From a checkpoint of a small transformer trained on Wikipedia: 4.82M parameters, no biases in attention or MLP.
MLP neurons of a small language model. Each row is named by its layer, matrix (gate and up: input weights; down: output weights) and neuron, and shows model dimensions 0-191. Each number is 128 + 24 x the weight over its row's rms, rounded and kept within 0 to 255. Numbers have three digits each. A neuron's up and down rows have the sign that makes its largest values positive.
After each neuron's rows, "fires on" lists the tokens most often at its 100 highest values on Wikipedia text that the model never trained on; "fires after" lists the tokens most often just before its 100 highest values on Wikipedia text that the model never trained on.

L4.gate252:126124139148121131142143138107130154141133098126098102159111131097088122151114140159156107149120155133134171125157152141096146116150090105103102170122112093141132105113162113142128134054137123151116125094130147123129098072098139135156115129140118129162141127159109168069178127103121132142087137160173148153155118134171128122111070137129140116145114139136111099163145130096106104091129149152147118121112112146153136139174131103082127127110104165121114139129141131106108119093116125166132100118166107102121152136130131116143203107084143134142112158102167118080117084133178114146
L4.up252:152130149113085124174166146113175148113112109130129147167102116147079155169139145125159139187110126128109161114132098156136137135114101104083135128158175139147124070128121123141173113118132101144126126145128128162154108112141115128132096132097110153142092110130130187118176147149081133153111109138164101120136151142156122103118125074164161130148109131143150055170133119087141137119128149133095096129122096131153128122103168106127136147096125163127130165124126071125094128154104134128106146097115114125121141129102144144169158114133146115119142158094141109109111083107114132149
L4.down252:116138125119113130125141142125139125100136082161149161151112131121119154146101101125148122117119163094103132137150091116131134137181106112144140112148139153111153128110167132131171126114120102108158151155129128119124131158134140082111110165178120134147101125108135113082167129157098140121123108165154105080106119155138102132092121091149117143125090126138119147117151128131122106167101103106110147118102104126157131151146101117192077131148154165096167141102106093165177138138109114120091127098109119121174069138105099079116114150142100144126185089146090154152110124130096087135
fires on: "inal", "ess", "ision", "ate", "ok"
fires after: " f", " F", "in", "iv", "F"

L4.gate189:146153106090120152142118163116125125171077146150099116113141116174083109125148121135156193115109128156161110150104109110155158118109131137159203113147129085155148145143144141087105082159138177098153110110127132132133119126137094137132128118113139156182146111152118121158130112122146134177150106164094106164155133110101121120123129111128136161129123101116111134149089129107101132110160084121151134111126121124130129148128128139141096139107153169152101107155125108140157099152120100119149134116119155124116102159136148118133052134098139139071137148123122069106147118097114170125
L4.up189:141090133128118140140106098096094119135136148139129101140143141130114117146111100139125126135097122123125135138144118145106089114094138096100120131114162160121079079191144137123092116155135169109165113138123151119153148128112085107076142103119160144110124161130095135139138161158168141133116141108138110142196145132122107139083180128138169166065101087115109139137134158105112114114169105119103145139109143093117142116133168151097123141122102146087123109111068077109135159128148140156087116081121157097126115143127134111119106101149137104150146107152082127149143102147107146139
L4.down189:168126136146116179108114145088108098161131128127133095155111120156153150123164108136099159097140094147125124139150075158097138112144124119152100145156146142156157094124175106110140136126146156115114130132103128146150126140112154132132153113115169150081109111132091118117103162172108154125113090130132104127129085135109112067126111127125137172122112103181116121138116154139100142133106116125126084132089146108125177179138102142088078180104128122112132127121100140091160099148122133131104108154097118128129087114151119138192159126161111112122122067119131140110155119108149144096
fires on: "tern", "ic", "oc", "ow"
fires after: " In", " in", " I", "i", "ed", "un"

L3.gate504:100113163153140108147202093092119099097164160121154121100141098124117131100093114127134132147114140109089128106147156103137132111107135129125121129139145106120107144148119137105103146135137121156165128120124143102075127128128140118129114141134125149129091112113189115108111114149155156120162129106153103153159089114120122160095090102090087164121108141164148097141113078164200089103101155113148125129145094118140128165100112172120168125137188123111111121105127126126090089134118101147099101131146120135113109151134113149117077126160155158131073136112143146123104128135158155145
L3.up504:143112141156141182124125133123147118170090128159147114070148128099113102103136130143090104091150116110120105089173145146167090161102167122139113079130137109150117113107097135140124164113079121103159152157149145154131110135159111158112120142128139113104119161075129134132157143077132108124113122164127146126136149086124101081125155122152150139127120157130091155130105112066099166124157117112131123128113101155118135114159133109119137149112140118116154134125104091135102134157137154112146160134091141088104119158145074121087117129102138121108115110122106105152166136179168105171
L3.down504:099130151088146160171131096145065132143115135111180086131153114163172136114110149102123119153124184111106103124132139113154092162099129145141097160124124088131126138089168131144087188109160108105161158157165103150092128101114135130117154117122080141129083109133130128128171134124116116127147150121118113102137118132129099137108125115163124117126122120134095136119124114058142147090133111075125168125106158126151151114140149120111113145144116097110171176098138099113097176153121136110146119155133160135136118183161133093125109135136110150129147159154100126112125130148154124130
fires on: "em", "m", " also", "ank"
fires after: "st", " re", " t", " are", " R"

L4.gate15:149161081100132135094163126128134112127158123105114151155144191117096078107153101100128133132142159180136132114126117121118166114124134157122108099079129155112113116131103115160121113154129134118136141143125150169177142138188162146138173173158086133159127124149142095134078131094148072152131126146121123142159138122149131124145160111146124104131128110141160181121099110097125146081152080111123151125122128116127143139098092135136116108119192104099155129139073140138133097132135119120121135148139125108151159141131156100117104108161102144142115072127119146133136130144157119073
L4.up15:134068128157100109179120157158163117108165158094135124141130144177154138125156125124113155159127130136165097129080108160152128153122121166111109148128076134132085143137128130127103136173110141127129130154120136158100116096135150138099131138129101130141111153147146138118075172091135159108130131170055135162146129115138132154095093104144172125112126112158131123136187128136158129094138156107097116118142122116090103144130146146138103118096105110101112166123134166120100079119140112111191127120144110152109100115101113111189091144131148100123127137101117152107129148134143121122
L4.down15:137123123115093107145129103120137131156116134127156097109068149156086127174122148153149128156088084140107136144129145101177083147117096096130106124100134115100107116137100134124153159125090110151101132145148150167135150160142106140158124112087114146140118140127149089109144095137162160106086173177160200104133128169130104132125122149155098130152123129132120136140104159158130118178119122126137106129125073140158080116099164134139142106147126122145147113088144147171167121173129117140170129131132133122118082167126124095125119143133133092101111158135132080132124128113164103139
fires on: "y", "d", "te", "end", "all"
fires after: "al", "od", "erman", "end", "on", "and"

L4.gate200:135139101109167146113125148088127097169107109150164137137092119118104129163122126114116127140101142086150140165122150089136145135126161160149120150119117105133169112184126151123156120112122109168111123105089178164133138145154103062110083143139148134105120133111130118164121134121155101093158137139179159124147133085130132156154177146096111083155109151113134152094119146094133135133138109121112106104140121117127112120141135142142182147124166110122109131107161160102147125142137125117123110157180152133078095135117149197109176127123118141175154125112165106110140152118144100116
L4.up200:115097113154161156111109126104145111128095110130123115143130147119113151124128148141130100158180109126127141144147154141098141148109092180124162094099102181106151137182155122141120137089120133121131158111166125089107144140132128148117165160119135114163136169118168093074089133063135094106134172128155144165138146120145143070116143146137149101130169154101123158115137138066114108107129132142147124074148111150181122142139113101107143126131124148108138145153104133128103106168105125154117155119151146100092076131147119124137096111119162135133173116140134134115124124091148155100
L4.down200:111110141139122102130170119145163101135109105162102126156096160132117156152184106112120130124102082146089143093110151151101144141159104125102110159130150154147096104132110115124166112134111172087136131156116127103124147108123140104137105133178211150137111109177157153108144111126106118145094129106122121139149097116142114149161131169147168132148176126159112196108109112071148148113120142154137125127120129122105148144144091124073133136118096122107169156132126130098132104154135146167129103128095151123166129147161115100148145140134134122145095139098133149123142102083129095113
fires on: "y", "ach", "art", "orn", "erm"
fires after: " m", " e", " an", " M", "ver", "et"

L4.gate37:138112166162108103169131122180139123129156078106131155112121100125077085111124096133123140093151128142149082125156136142117118114118129117149132113085165138119122143139115176119132113134131157137133097084146095117147127170134161161083092163068112111162141148141122127136131108144149125135094170127108180128171133107078122140113127147137135124140144085133118135105109089140123122159090127108182143129119138141155142141113128170163131117139115109081124128145110151128115132118101119116167105164126159116113125121132086119176093101109156133150157108158113151109128103144166101189
L4.up37:121135087117146110112150142161137130121116117133147142132165165079116082127143128107164167153169125113146140137105102147116097152111127137093138085145118142122133118178123148159143167094080161158127179112135093137136112091101103129156113137157177124169143124133111089109144124107128145097136152102162115135146120075120089140115165116144110134147097114120147112171140134133163133099120149120127096161103081124111105144138124143083167102120168122159110078117161124111174098103126071108141141159150112107115175133124161101149145091146151121129139139168109107130132126136157132123
L4.down37:129095126147125154117119140124164089158096139164164128126134118130119155108168140181135141092181138103081079111126128121144099080074088118130165119145095125129137152094143126130153114110122145113162123107125079136145134092120155126128124152143170093120088119121135156089128124108092169141160085130079164100131100150108143121143151171136115169100098088121145148107110111153087122136103102145097109165132174133140144132125103106123156133146145116129111106112121153090093114108121143078128119139123141143145097080127083121127146130163133095121140131096114095128156115129136128159
fires on: "l", "r", "ow", "ak", "ur", "ol"
fires after: "ul", "ig", "e", " l", "y", "re"

L4.gate174:108104123086117146141167137166123094144134129162124157130151140148117178112114107086116098114115124114132152130097157143135116176106115168129120130166180093114140127199139140133110102137097158132147091157131117159134108101129107177107144146134092143142117118087157069123099175134124108154151115101096124117157121139088122094096135131109099147123120107130094143137107104100174129105088147143108105157148123137121097146127159102130106118131134104147120118111163120123155105123128155080131123157118155145105121115097111116134122096109141204124140137119133136126167111172119190137
L4.up174:123093124108118101123153173124093126110136130144176173113155150156133147105092122074137080134112128081131127150090114120138090170100121164130088132145165099114076156174140156137127125140157127150148150103171140148128111121108092151148105148113135139108065134114164072102119111141098089148154133110101123153161116139095111110114147116102105140134116159139120108160125139095143126123110122109139138141143161121123095136132164127126125151165123086113153148143136101127151152116142137078113105138121160166100127113109104117184106107123160190135135141145138101138129080107125127111
L4.down174:065147135135155110170143113136114098103145141145140125120152128141133116155130106144130097116130113076094131102080135139091134141158180118132178149186146094124103106131109141106148167145109123130161171133115145109163173124140101115155110111113132111144112137111183152104144140135144121124098142079129131152167144117131095101114170135132162143148121085163117080149143081098083134154101100159118189151127129117150133120114090119123104142118158115115147134134142129158143131133142087164126111112128147130106119110091117116154110108131144161121116096189147106092131136153149102159
fires on: "r", "gr"
fires after: " t", " D", " d", "ust", "d"

L4.gate204:170153130119146128143107150140120107095169166153155115161145109157182132138093099117122174125155137090122117106115109154155102104183154164148084094098140115133098142139164166095118171139131118086129128097128177106132125095130116111156152128114148154116142143090121121125192114128122150094110138101118126100163117130129130116161139120146115150159150142144127121101169104119138129133108181101186104119139159095139077148103121147092149167153139157110140113120126143079101091153125124110131103127119133120104145197118156128114125104153128133132155134091107130149123156133141115133
L4.up204:082129130109137128142113103119120157108125134106072128135119144134110111137160147158103133140151119158134130126112099095117136103148147101152142115099174119141150137109110143148134192134112106146122125105112131187125095203126099142087135099156098133131155171149147090176074134150123119121152092148144075147083110145151152103124144142131142143120089135144124159128117090115121172131136113145156128148177162163113121123116113166112095182126086129116104122123137117071120112145169053123121119149111126116140143107102131122094131123133140160115094115112148128112109105121114135140
L4.down204:146162120142110105103163108137139159059146151149117160115124121149071151148120107094146145129156126122090122118107130108139123081084130099141178132114112165122157160150076097155161149163127130116118110131132103138153091130085129142121089119111171081109111163108133143147079132096152160140135059110133110141120145177086115120141121131091102157098134090168113139148121153072111162143126123083098114113120085145103119108155102121135139126153135108144116106140135128138131152116108163160131109138119122123115097107122129134145082104133111142136123134128107143139155116113102159088
fires on: "ow", "ot", "ik", "and"
fires after: " H", " h", "n", " N", " v", " V"